Part of a small language model's weights.
Size: 5 heads of 128, MLP 2560 GELU, 79.2M parameters.
Training: a variant of Adam for these matrices, 10218 steps.
MLP neurons of a small language model. Each row is named by its layer, matrix (up: input weights; down: output weights) and neuron, and shows model dimensions 261-324. Each number is 128 + 24 x the weight over its row's rms, rounded and kept within 0 to 255.
A block is one neuron, or neurons of one layer that tend to fire together. After each block is what it responds to, as a language model described it from the Wikipedia text at the highest values.

L3.up781 [122 135  67 123 116 144 144 148 127 129 123 138 134 117 102 107 139 143 120 119 120 150 147 148 117 117 180 127 149 142  77 115 100 151 141 100 142 170 145  86 167 131 132 155 116 155 102 139 127 141 162 137 116 146 101 119 134 151 103 123 115 126 151 133]
L3.down781 [ 50 123 174 154 115  85 188 152  84 135 132 114 168 124 101 157 107 156 129 122 164 137 144 127 152 106 145 134 150 137 158 128 108 166 129 119  98 159 129 148 110 136 177 130 157 126  96 160 118  98 135 113 109 134 140 134 116 129 125 119  84 147 151 114]
L3.up1661 [151 166 140 139 129 123 127 115 124  97 140 145 131 164 163 109  61 123 103 112 132 133 153 156 143 139 117 151 114 140 107 101 129 116 135 151 129 107 133 115 132 108  93 132 108 186 141  95 155 129 133 105 102 139 100 110 122 111 104 122 133 120 144 101]
L3.down1661 [103 141 128 167 107 118 144 157 109 132 158 128 129 103 115 124  98 208 127 142 138 137 160  88 145 149 144 180 118 129 121 170 120 147  94 107 121 103 149 117 104 120 114 133  91 123 114 112 134 126 133  95 137 132 105 101 139 131 157  81 112 114 117 110]
L3.up2375 [126 158 145 125 109 116 113  74 165  96 130 108 134 126 125 120 127 152  91 170 135 131  94 120 153  85 163 136 157 134 133 130 147  95 168  92  66 146 149 145 140 117 155 120 125 139 117  95 159 144 139 127 132 138 169  99 134 181 123 134 116 184 116 113]
L3.down2375 [ 85  93  98 135 132 163 162 155  77 144 150 142 151 123 126 167 128 116 107  62 130 101 196 132  85 147  79  96  66 134 120 135 116 160  97 146 170  88 104 117 140 185 112 127 153 116 147 145 114  97 117 116 132 115 107 148 106 103 141  95 153  73 128 153]
L3.up2391 [135 122 133  84 101  93  77 135 150 128 103 133 152 135 100 180 123 135  83 172 149 204 101 136 127 115 169 107 155  85 146 140 101 117 161  71  92 166 118 143  95 118 109  83 133  86 135 107 175 160 141  98  86 127 155 117 126 136 123 120 114 160 168 135]
L3.down2391 [108 122 113 151 163 159 176 117 120 130 109 138 128 133 150 120 142 117 155  81 116  76 129 127 127 137  97 116 119 158 108 134 145 145 103 172 156 131 142  84 157 149 139 126 135 169 129 157 113  85 116 129 161 115  88 141 112 133 123 126 111  74 110 138]
Responds to: Closing ==/=== markers of wiki section headings, e.g. Behavior==, Career statistics==, 2010 census===; weakly, word-final pieces mid-sentence.

L3.up89 [156 120 130 119 127 120 119 132 133 122 140 140 115 125 135 163 124 134 107 116 152 109 122  76 141 133 142 114 185 125 122 129 132 130  97 136 126 130 112 126 126 148 167 146  94 112 132 122 112 140 124 128 124 148 172 137 143 112 145 111 146 119 156 152]
L3.down89 [124 128 110 169 122 103 111 132 114 155 164  91 134 141 145  91 114 137 150 124 132 118 127 190 117 110  98 151 106 137 134 121 134 103 158 106 128 132 148 157 102  81 131 108 180 157 140 146 142 118 124 136 110 117  76 122  99 133 134 133 129 140 116  78]
L3.up933 [117 131 126 126 140 140 147 144  74 136 131 158 132 106 133 140 127 153 136 126 135 128 134 104 114 112 178 133 134 162 101 126 133 146 134 128  98 140 160 122 142  88 120 133 139  89 132 110 110 152 123 127 115 114 105 106  84 104 115 103 103 131 156 158]
L3.down933 [ 88 131 114 154 110 135 112 131 132 164 170 119 168 147 120 136 111 113 105 149 141 116 103 135 161 132 131 124 150  98 145 137  90 112 124 144 112 150 130 129 134 152 134 109 101 129  96 145 157 115 165 137 107 131 143 167 165 181 132 107 129 120 106  83]
L3.up980 [148 166 119 100  94 157 114 126  77 101 148 163 131 137 134 153 136 145 142 121 159 144 155 122 144 115 198 124  76  93 120 114 116 123 119 153 130 130 135 110 111 147 130 127 148 100 136 114 123 111  87 130  83 138 109 144 140  96 144  89 104 176 153 112]
L3.down980 [111 111 154 144 176  96 117 156 118 149 174  90 152 148 127 104  94 181 100 156  92  92 138 157 144 127 140 151 122 129 110 149 109 131 126 137 133 161 108 194 127 130 101 124 109 139  92 112 174 140 189 119 167 129 130  72 127 160 144 112 120 118 101 148]
L3.up1327 [128 122  93 127  97 150 116 145 108 126 132 122 114 141 138 131 135 155  96 147 104  85 164 154 162 175 132 105 122 146 119 161 119 120 115 188 159 110 147 135 130  86 127 134 132 106 141  94 124 149 146 117 130 101 148 126  97 151 136 116 125 168 100 119]
L3.down1327 [116 118 136 168 152 101 116 115 149 140 134 149 146 144 148 100 151 123 127 144 110 124 128 112 142 118 117  98 119 126 108 104 130 163 122 116 126 169  92 107 153 181 145 142 113 149 127 141 116 128 119 107 132 133 126  94 132 101 101  84 163 112 137 133]
Responds to: Continuation pieces inside split words, mostly personal names in sports tables and lists, such as Don-te, McBr-ide, Jer-emy, and words like text-ile.

L7.up486 [119 166 142 110 117 139 120  91 104 133 115 119 100 147 130 147 149 116  88 200 144 174 111 100 186 169 122 141  86 149 119 128 115 102 134 135 128 128  80  86 105 108 136 114  99 109 125 113 132 135 164 109 116 142 101 100 127 113 129 130 140 124 136 115]
L7.down486 [152 153 135 124 123 121 143 135 111 133 149 120 105 145 131 122 115 144 162 180 158 114  92 155  87 163 127 136 119 122 112 125  65 135  96 128 121 167 125 132 126  95 128 136 159 154  89 131 129 151 109 129 142 144 123 125 147 108 113 157 125 129 129 138]
L7.up495 [157 150 135 115 136 116 136 153 114  92 100  89 126 117 150 109 120 138 119 140 162 157 134 105 149 142 156 138 140 149 140 113 124 107 127 104 101 125 132 152 106 112 134 139 139 112 141  93 124 128 153 146  73 139 139 136 115  98 148  91  95 137 108 102]
L7.down495 [ 86 161 120 148 129 150 109 175 137 156 217 122 163 125 152 177  94 133 132 133 148 116 113 139 112 155 142 142 129 127 126 144 108 128 140  70 152 141 123 107 142 123  89 144 124 160  78 182 105 118 107 109 159 119 175 119 138  56 111 127 181  86 125 160]
L7.up589 [110 125 152 123 169 140 152 141 110  84 119 163 121 168 152 128 121 127 135 109 141 129 114 115 147 131 115  83 122 118 137  93 118 127 121 145 139 112 147 123 136 126 148 103 106 128 173 143 138 151  78 121 129 168 124 140  96 140 162  96 134 119 169 137]
L7.down589 [119 156  98 154 135 124 106 123 138 167 152 113 168 115 101 124 145  96 126 119 105 135 134 193 108 132 163 170 113 170 118 133 132 112 139  93 108 142 109 159  82 156 124 130 159 116 103 158 122 117 166 126 150  89 124 117 116  86 120 154 157 129 122 166]
L7.up1600 [157 136 191 113 163  90 133 130 119 135 107 152  90 148  98 110 106 155 111 122 115 103 120 117 118 127 158 151  81 128 151 145 134 150 121 115 142 154 132 150 115 122 129 144  73 158 127 128 168 102 180 123 110 153 139 113 124 116 123  88 103 128 128 102]
L7.down1600 [113  67 114 159  99 136 115 116 152 108 110 105 170 106 141 158 133 124 146 148 119 142 111 144 152 127 109 109 144 154 137 110 103 140 138 141 132 106 117 132 106  87 119 100 166 129 122 107 114 161 107 136 118 121 114 135  97 126 135 105 173 149 173 171]
Responds to: Fires on infinitive "to" after words like able, how, in order, likely, and on "Party" column headers in election results tables, plus some mid-word pieces in titles and names (Wh-o-opee, Mont-re-al).

L11.up719 [141 153 131 134 112 142 107 107 112 165 192  99 155 147 169 112 134 144 144 130 107  96 106  98 137 132 132 138  87  92 140 117  80 123 140 159 110 138 135  80 185 107 132 133 126 126 121  83 112 112 133 131 111 152 101 119 131  96 164 133 174 115 148 117]
L11.down719 [103 122  94 153 126 150 165 192 120 109 104  92 103 139 135 120 137 158 157  87  97 117 205 124 130 121 130  95 155 173 143 129 173 147 100 110 103 156 111 131 109 134 139  79 142  94 166 128 117 118 139 132 127 146 102  90 152 122  92 154 122 149 214 145]
Responds to: Word pieces inside personal surnames, usually the first piece after a first name, in cast lists, squad and stats tables, credits, e.g. Mil|ks, Mon|te|ith, Gr|ich.

L11.up335 [132 124 124 156 110 103 135 129 125 125 143 163 142  98 144 169  89 124 106 155 123 102 136 139 119 104 104 173 144 152 138 155 128 148 130 152 136 145 107 157 139 122  99 198 141  90  69  79 131 124 145 129 162 144 130 140 146 119  74 124 102 131 132 136]
L11.down335 [ 97 128 150 129 169 139 139 133 152 103 164 153 110 116 135 126 176 155 141 115 120 138 219 137 140 120 127 176 143 134 123 126 100 141 136 130 140 135 124 163 102 139 128 112 138 100 145 117 116 122 119 165 120  89 137 159 121 129 140 100 152 119 145 119]
Responds to: Closing == or === markers ending a wiki section heading such as ==Legacy==, ===Finance===, ==Reception==; weakly, the last word of a table cell.

L3.up63 [145 110  79 119 138 141 160 127 174 155 130 140 127  78 133 126 103 141 131 131 102 129 169  98 121  92 138 137 123 148 144 124 149 109 116 104 104 139 120 121 101 130 140 126 127 172  76 170 155 151 188  92 122 122  81 128 141 179 117  96 135 136 149  91]
L3.down63 [135 136 111 171  84 121  87 146 143 105 149 150  99 104 128 133 126 102 115 152 160 136 123 145 191 177 163 111 121 113 163 136 129 164 136 130 143 127 172 134 151 124 111 134 124  94 149  89 135  91 132 128 155 104 161 137 103 117 106 132 134 110 139 126]
L3.up487 [126 119  88 172 106 170 125 101 127 129 105 114 148 105 126 144  86 158 153 123 109 111 180 123  90  93 161 136  99 118 117 171 154 162  89 186 141  76 116 137 194 122 109 123 132 103 139 133 163 147 144 160 110 118 124 118  67 101 108 123 110 150 132 155]
L3.down487 [108 141 135  68  95 106 135 135 156  92  97 117  93 158 158 115 151  90 113  86 171 133  89 146 168 129  78 110 147 143 126  87 104  95 133 123  99 120 139 127  90 100  96 111 129  94 125 142 133 143 118  88 138  95 134 127 164 138 105 104 134 107 104 119]
L3.up1030 [158 140 113 159 139 110 151 103  88 166 162 156  80 126 118 147  91 142 141 145 123 159 150 119 147 104 143  74 116 161 159 144 162 173 153  99  92 123 136 108 111 103 116 170 115 148 119  87 136 145 128 168 146 107 116 151 123 134 105 163 106 150 113 128]
L3.down1030 [130 131 114  97 100 142  99 139 178  62 109 107 151  92 143 111 138 133 111 133 134 123  91 132 104 134  98 152 124 106 120 116 125 135  85 133 111 140 112 157 122 133 129 102 133 118 132 175 118 125 114  51  99 144 163  80 102 128 137  79 176 124 147 114]
L3.up2448 [171 141 127 135 154 133 130 100 125  95 142 166 119  89 115 143  88 143 108 129 108 127 180 131 134 110 110  79 138 162 162 145 124 170 107  91  78 125 131 147 145 106  94 126  89 139  83 110 185 133 150  84 122 140 117 108 103 147 128 156 132 111 121 100]
L3.down2448 [123 144 107 117 106 109 102 138 134 132 165 127  66  64 124 145  96 123 100 162 150 103  83 141 147 155 142 117 128 120 164 162 128 132 130 127 103 105 137 127 130 153  88 144 130 112 112 106 135  89 132 104 133 146 130 142  94 120 134  92 142 112 170 124]
Responds to: Number tokens, mostly two-digit values like 50, 75, 46, 86, in table cells after a pipe or in running-text counts and percentages.

L7.up23 [112 113  95 122 105 143 137 123  96 141 107  92 134 138 156 150 138 115  97 129 161 118 131 119 126 134 121 127 114 113 138 109 141 125 111 145 172 156 177  73 133 125 146 167 148 128 133 125  86 132 118 110  98 157 126 101 120 114 185  82 120 146 166 129]
L7.down23 [115 139 111 138 122 139 150 148  95  86 181 115 147 164 130 130  96 119 124  87  89  64 102 141 147 100 177 136 125 138 118 143 120 137  86 108 144 120 153 153 136 131 115 100 123 147 129 146 128 133 179 130  99  76 163 128 113  96 102 142 129 126  92 112]
L7.up100 [ 88 168 128 202 121 169 122 143  90 123 183 104 160 111 109 210 138 126 101 155 133 107 118 154 174 123 149 123 110 139 110  99  72 139 173 137 119 112 118 130 126 123 140 138 140  95 104 121 126 131 146  88 113 168 103 108 111 141 117 124 127 108 144 147]
L7.down100 [116 136 154 114 131  98 164 137 133 160 138 138 149 153 113  89 120 123 103 112 145 139 121 106  99  88 134 123 115 129 105 114 179 147 144  98 115 128  99 104 140 156 107 111 140 155 109 156 159 114 107 105 114 157 151 148 148 192 136 131 141 130  70 171]
L7.up272 [152 133 116 155 137 150 145 145  87 120 186 109 172 108 171 141 110 100  88 151 117  99 130 133 174 171 145 110  98 112 114 119 115 130  97 158 115 150 148  87 113 113 154 112 106 129 101 102 123  77 140 107 134 133 129 138 117 133 157 112 145 104  91 126]
L7.down272 [117 141 140  92 123 131 104 121 135 102  90  95 138 154 110 125  82 147 116  81 157 132 141 105 109 107 113 172 152 164  94 134 101 105 145 106 109 132  93 155 125 139  94 126 123 128 154 143 161 127 156 125  90 160 141 116 149 169 117  99 142 153 129  82]
L7.up955 [142 107 154 150 141 140  99 106 140 119 154 141 120 156 160 121 179 129 125 128 104 119 106  88 134 112 158 131 110 107 133 142  68 100 126 156 156 169 119 105 112  96  94 111 170 130 127 150  99 108 142 114 104 138 131  68 116 114 173 122  93 137 131 139]
L7.down955 [125 126  89 112 100 167 106 131 106  99 104 106 150 157  60 106  69  92 106 135 136 124  37 130 110  55 188 169 161 110 103 131 139  77  72 111 106 133  99 145 100  99 105 157  99 126 126 121 119 137 126 167 160 149 118 166 133 151 105 156 183 113  91  85]
Responds to: Last sub-word piece that completes a person's surname split into several tokens, in lists, tables and prose, e.g. Cunning|ham, McC|ain, Clark|son; rarely ordinary words like "when" and "be".

L11.up5 [128 169 140 157 120 111 123  92  86 166 159  77 126 140 146 131 128 124  92 143 141 118  76 121 197 126 152 172 106 147 121  98 101 155 136 130 160 135 143 112 118 111 103 144 134 121 143 118 177 117 123 123 111 160 116 125 107 144 142 114 133 139 129 134]
L11.down5 [124 127 109  94  85 133 146 144 170 126 133 159 134 158  92 105 111 100 117 107 123  86  92 115 131 129 134 115 140 117 119 117  72 152 102  96 124 145  75 134 107  83 110 117 132 159 116 137 135 114 113 138 135 126 142 106 153 141 112 165 156  97 140 116]
Responds to: Conjunctions like and, or, nor joining two verbs or predicates after the first verb, as in preserve and popularize, deny or explain, and sometimes to.

L3.up93 [151 142 112 116 113 112 117 127 154 101 107  82 117 110 145 123 109 165 108 161 155 167 123 105 133 161 152 141 126 135 120 164 123 143 137 121 126 138 125 175 113 132 115 109 111 132 131  92 148 110 135 118 126 160 116 126 129 135  81  72 118 106 129 161]
L3.down93 [109 125 100 130 179 151 132 120 118 136 145 156 151 132  95 103 106 143 128 134  93 100 139 133 147 101 136 137  99 100 147 121 116 112 114 134 149  97 143  70 110 140 106 169 129  95 101 154 128 157 156 133 138  77 123 135 143 125 159 181 120 154 174 105]
L3.up266 [119 120 141 141  99 103 165  77 145 124 139 130 132 123 170 140 124 127 127 152  87 136 143 110 102 149  91  91 120 113 152 109 128 151  87 125 104 100 150 145 140 105 144 139 124 142 110 114 153 141 120  68 141 136 138 132 127  95 135  91 160 114 112 132]
L3.down266 [159 144 116 120 148 178  78 125 154 121  91 113 116 136  80 115 143 110 167 113 157 140 105 120 167  99 156 129 125 125 113 150 115 130 130 104 108 141 116 134 108 140 131 121 130 135 140 113  86 107 126 140 105 111 168 115 145 148 133 105 110 147 136 134]
L3.up852 [157 118 137 135 119 114 117 119 112  99 136 163 100 155 146 125 150 134 140 136 144 134 170 115 139 160 124 114 145  92  94 172 133 128 140 111 123  92 132 116 138 119 139  97 151 112  88  89 120 112 151 146 131 182 126 137 175  97 128 154 142 110 120 112]
L3.down852 [145 125 136 117 149 123 129 148 136 146 139 129 180 102 125 105 111 117 151 130 132 109 136 123 109 109 146 128 106 160 163 106  96 121  87 127 127 167 135 145 120 128 125 166 117 173 159 144 150 136 143 123 137  48 130 132  59 146 140  71 112 138 134 147]
L3.up1758 [130 134 153 144 100 130 148 164 170 131  93  69 149 123 125 126 118 149 114 136 174 123 178  97 138 121 149 113 146 134 119 156 112 160 104  85 119 103 103 124 167 101 133 110  94 121 111 134 111 144 157 109 132 147  89 130  90 151 132 120 139 143 153  85]
L3.down1758 [131 128 107 132 126 132 146 142 152 150 138 130 191 142  92 113 125 169 104 152 130 135 126 113 173 110 123 149 130 121 142 138 119 140 141 136 131 123 131  87 146 117 111 155 176 119 127 144 130 131 120 111 155 122 119 111  80  62 100 109 122 155 141 130]
Responds to: Subject pronouns he, she, they, we opening a clause after which, where, when ("during which he served"), plus group or music nouns (party, songs, album, coalition).

L7.up913 [140 139 139 111 147 137 115  79 156 148 121  94 144 155 167 105 148 140 125 119  98 120 145  90 101 181 119 105 122 147 148 116 134 140 171  79  71 126 162 161 113 126 129 161 177 122  98 127 152 124 149 101 186 152  95 166 129 115 178 135 118 189 132 121]
L7.down913 [101 140 146 117  82 141 121 136 165 107 150 138 131 105  98 134 123 119 122 107 166 171 109 149 175 100 119 149 118 147 118 111 142 116  90 131 153  90 154 113 148 118 139  90 119 137 122 108 100 159 124 165 129 119 152  95 147 104 129 144 148 110 143 137]
L7.up1400 [149 148 115 137 129 127 172 157 122 122 121 110 159 134 102 168 147 154 142 133 122 113 175 118 144 139 128  75 132 146 102 145 117 110 107  99 117 106 122 106 109 131 139  92 110 172  67 136 162 165 157 102 130 128 114 153  83 130 129 130 117 124  96 140]
L7.down1400 [122  90 131 134 112 172  80 105 115 114 136 131 101 137 105 114 103 101  94 123 117 122  62 113 131 123 127 163  98 132 140 123 175 144 107 113 141 149 105 142 121 117 136 143 106 123 131 101 116 103 112 125  88 134 139 123 141 150  98 137 125 124  63 136]
L7.up1831 [112 123 134 143 127 178  79 123 141 138 103  75 159 126 138  82  80 131 180 111  86 111  93 155 144  84 155 134  84 117 150 165 127 136 117 106 121 107 141 105  88 132 128 153 170 151 142 151 134 103 160  99 125 162 143 149  95  87 142  79 142  98 126 101]
L7.down1831 [134 151 155 133 120  77 115 124 120 147 125 141 144 138 160 123 148 148 131 134 170 166 152 139 121 134  98 129 179 124 107 129 164 125  87 123 147 132 120 128 164 159 139 114 138 120 132 116 169 156 113 144 140 123 112 150 167 134 131 122 108  89 124 172]
L7.up2020 [146 118 140 161 177 103 103  98 169 118 109 154 153 144 127 140 154 132 137 132 135 116 157 151  77 114 106 158 137 130 146 125 130 111 132 127 122 101 172 127 109 117 137 142 162 111 143 126 156 120 140 121 142 154 108 120 109 148 129 140 151 150  93 176]
L7.down2020 [120 152 127 130 165 138 107 127 130 122 121 114 136 123 149 132 133  90  99 154 148 101 103 116 152 107 154 147 111 107 112 121 105 114 103 102 111 126 123 123 137 136 125 142 117 123 138 134 145 119 169 103 138 123 149 152 136  95 106 147 112 150 134 119]
Responds to: Second word-piece of a split word, strongest on the "e" in "==Reception==" headings, also Roanoke's "an", "Recurring", "Dissent".

L7.up367 [ 99 154 119 107 146 143 135 127 111 149 135 142 118 102  95 179 142 171 130 151 128 124 133 111 141 140 160 142  95 175 165 131 152 122 146 108 103  80 158 171 110  89 162 139 110 125 104  97 115 127 139 142 151 136  70 144  87 175 123  95 141 126 128 142]
L7.down367 [129 150 141 146 104 131  92 168 144 137 124 116  97 155 115 134 104 113  94 111 100 138 123 125 129 134 131 131 132 129 121 131  87 141 134 101 134 164 141  96 145  93  59 111 103 110 132 120 104 155 142 118  88 135 149 148 145 119 111 131 134 138 155 118]
L7.up1397 [125 180 138 159 146 113 144 132 181 131 119 135 185 120 108 159 127 139 118  91 167 115 145 134 161  71 144 140 136 138 118 142 104 119 134 129 126 166  87 150 176  92  66 129 139 132 111 143 117 103 119 100 135 109 114 101  94 128 147 107 113 110 144 119]
L7.down1397 [108 134 139 154 120 117 103 125 121 125 140 105 178 148 109 185 122 106 110 151 155 134 142  98 166 111 148 126 115 105 115 112 118 113  97  91 152 136 105 126 138 154  62 133 164 166 115  91 155 124 154  85 130  89 153  85 105 119 114 127 114 152 151 149]
L7.up2004 [124 122  99 145 164 161 124 138 148 118 126 137 122 131 114 136 112 144 115  82  97 118 163 113 129 147 104 133 146 109 135 140 146 104 110 159 110 108  97 130 142 120 166 175 126 123  89 109 157 117 153 127 123 137 126 109 132 134 118 124 147 123 111 122]
L7.down2004 [135 158 137 126  99 123 119 131 114 148 153 123 139 100 115 134 158 145 116 132 153 117 174 106  96 134 129 117 108 128  86 133 104 170 104  93 120 130 138 100 137 135 144 113 124 121 148 106 119 155 102 135 164 121  80 146 138  98 116 142 131 132 133 155]
L7.up2172 [104 192 135 142 140 126 143 137 142 166 116 154 137 177 118 149 135 103 138 138 158 141 122 133 160  81  91  89 126 155 135 157 132 132 123 109 125 162 102 124 143 126 119 108 102 121 112 135 121  76 139  86 125 152 152 104 115 117 182 113 147 103 143 128]
L7.down2172 [119 128 120 121  97 155 155 133 122  92 149  97 176 123 141 107 132  79  94 121 170 119 142 129 113 105 139 170 139 123 101 125 158  92 118 156 150 137  69 101 154 119 130 104 142 143 109 106 160 128 141  65 127  80  91 128 108 128 114 125 130  82  61 129]
Responds to: Closing == or === markers of Wikipedia section headings, sometimes fused with the title's last word, e.g. ==Reception==, ==Champions==, ==Early life==.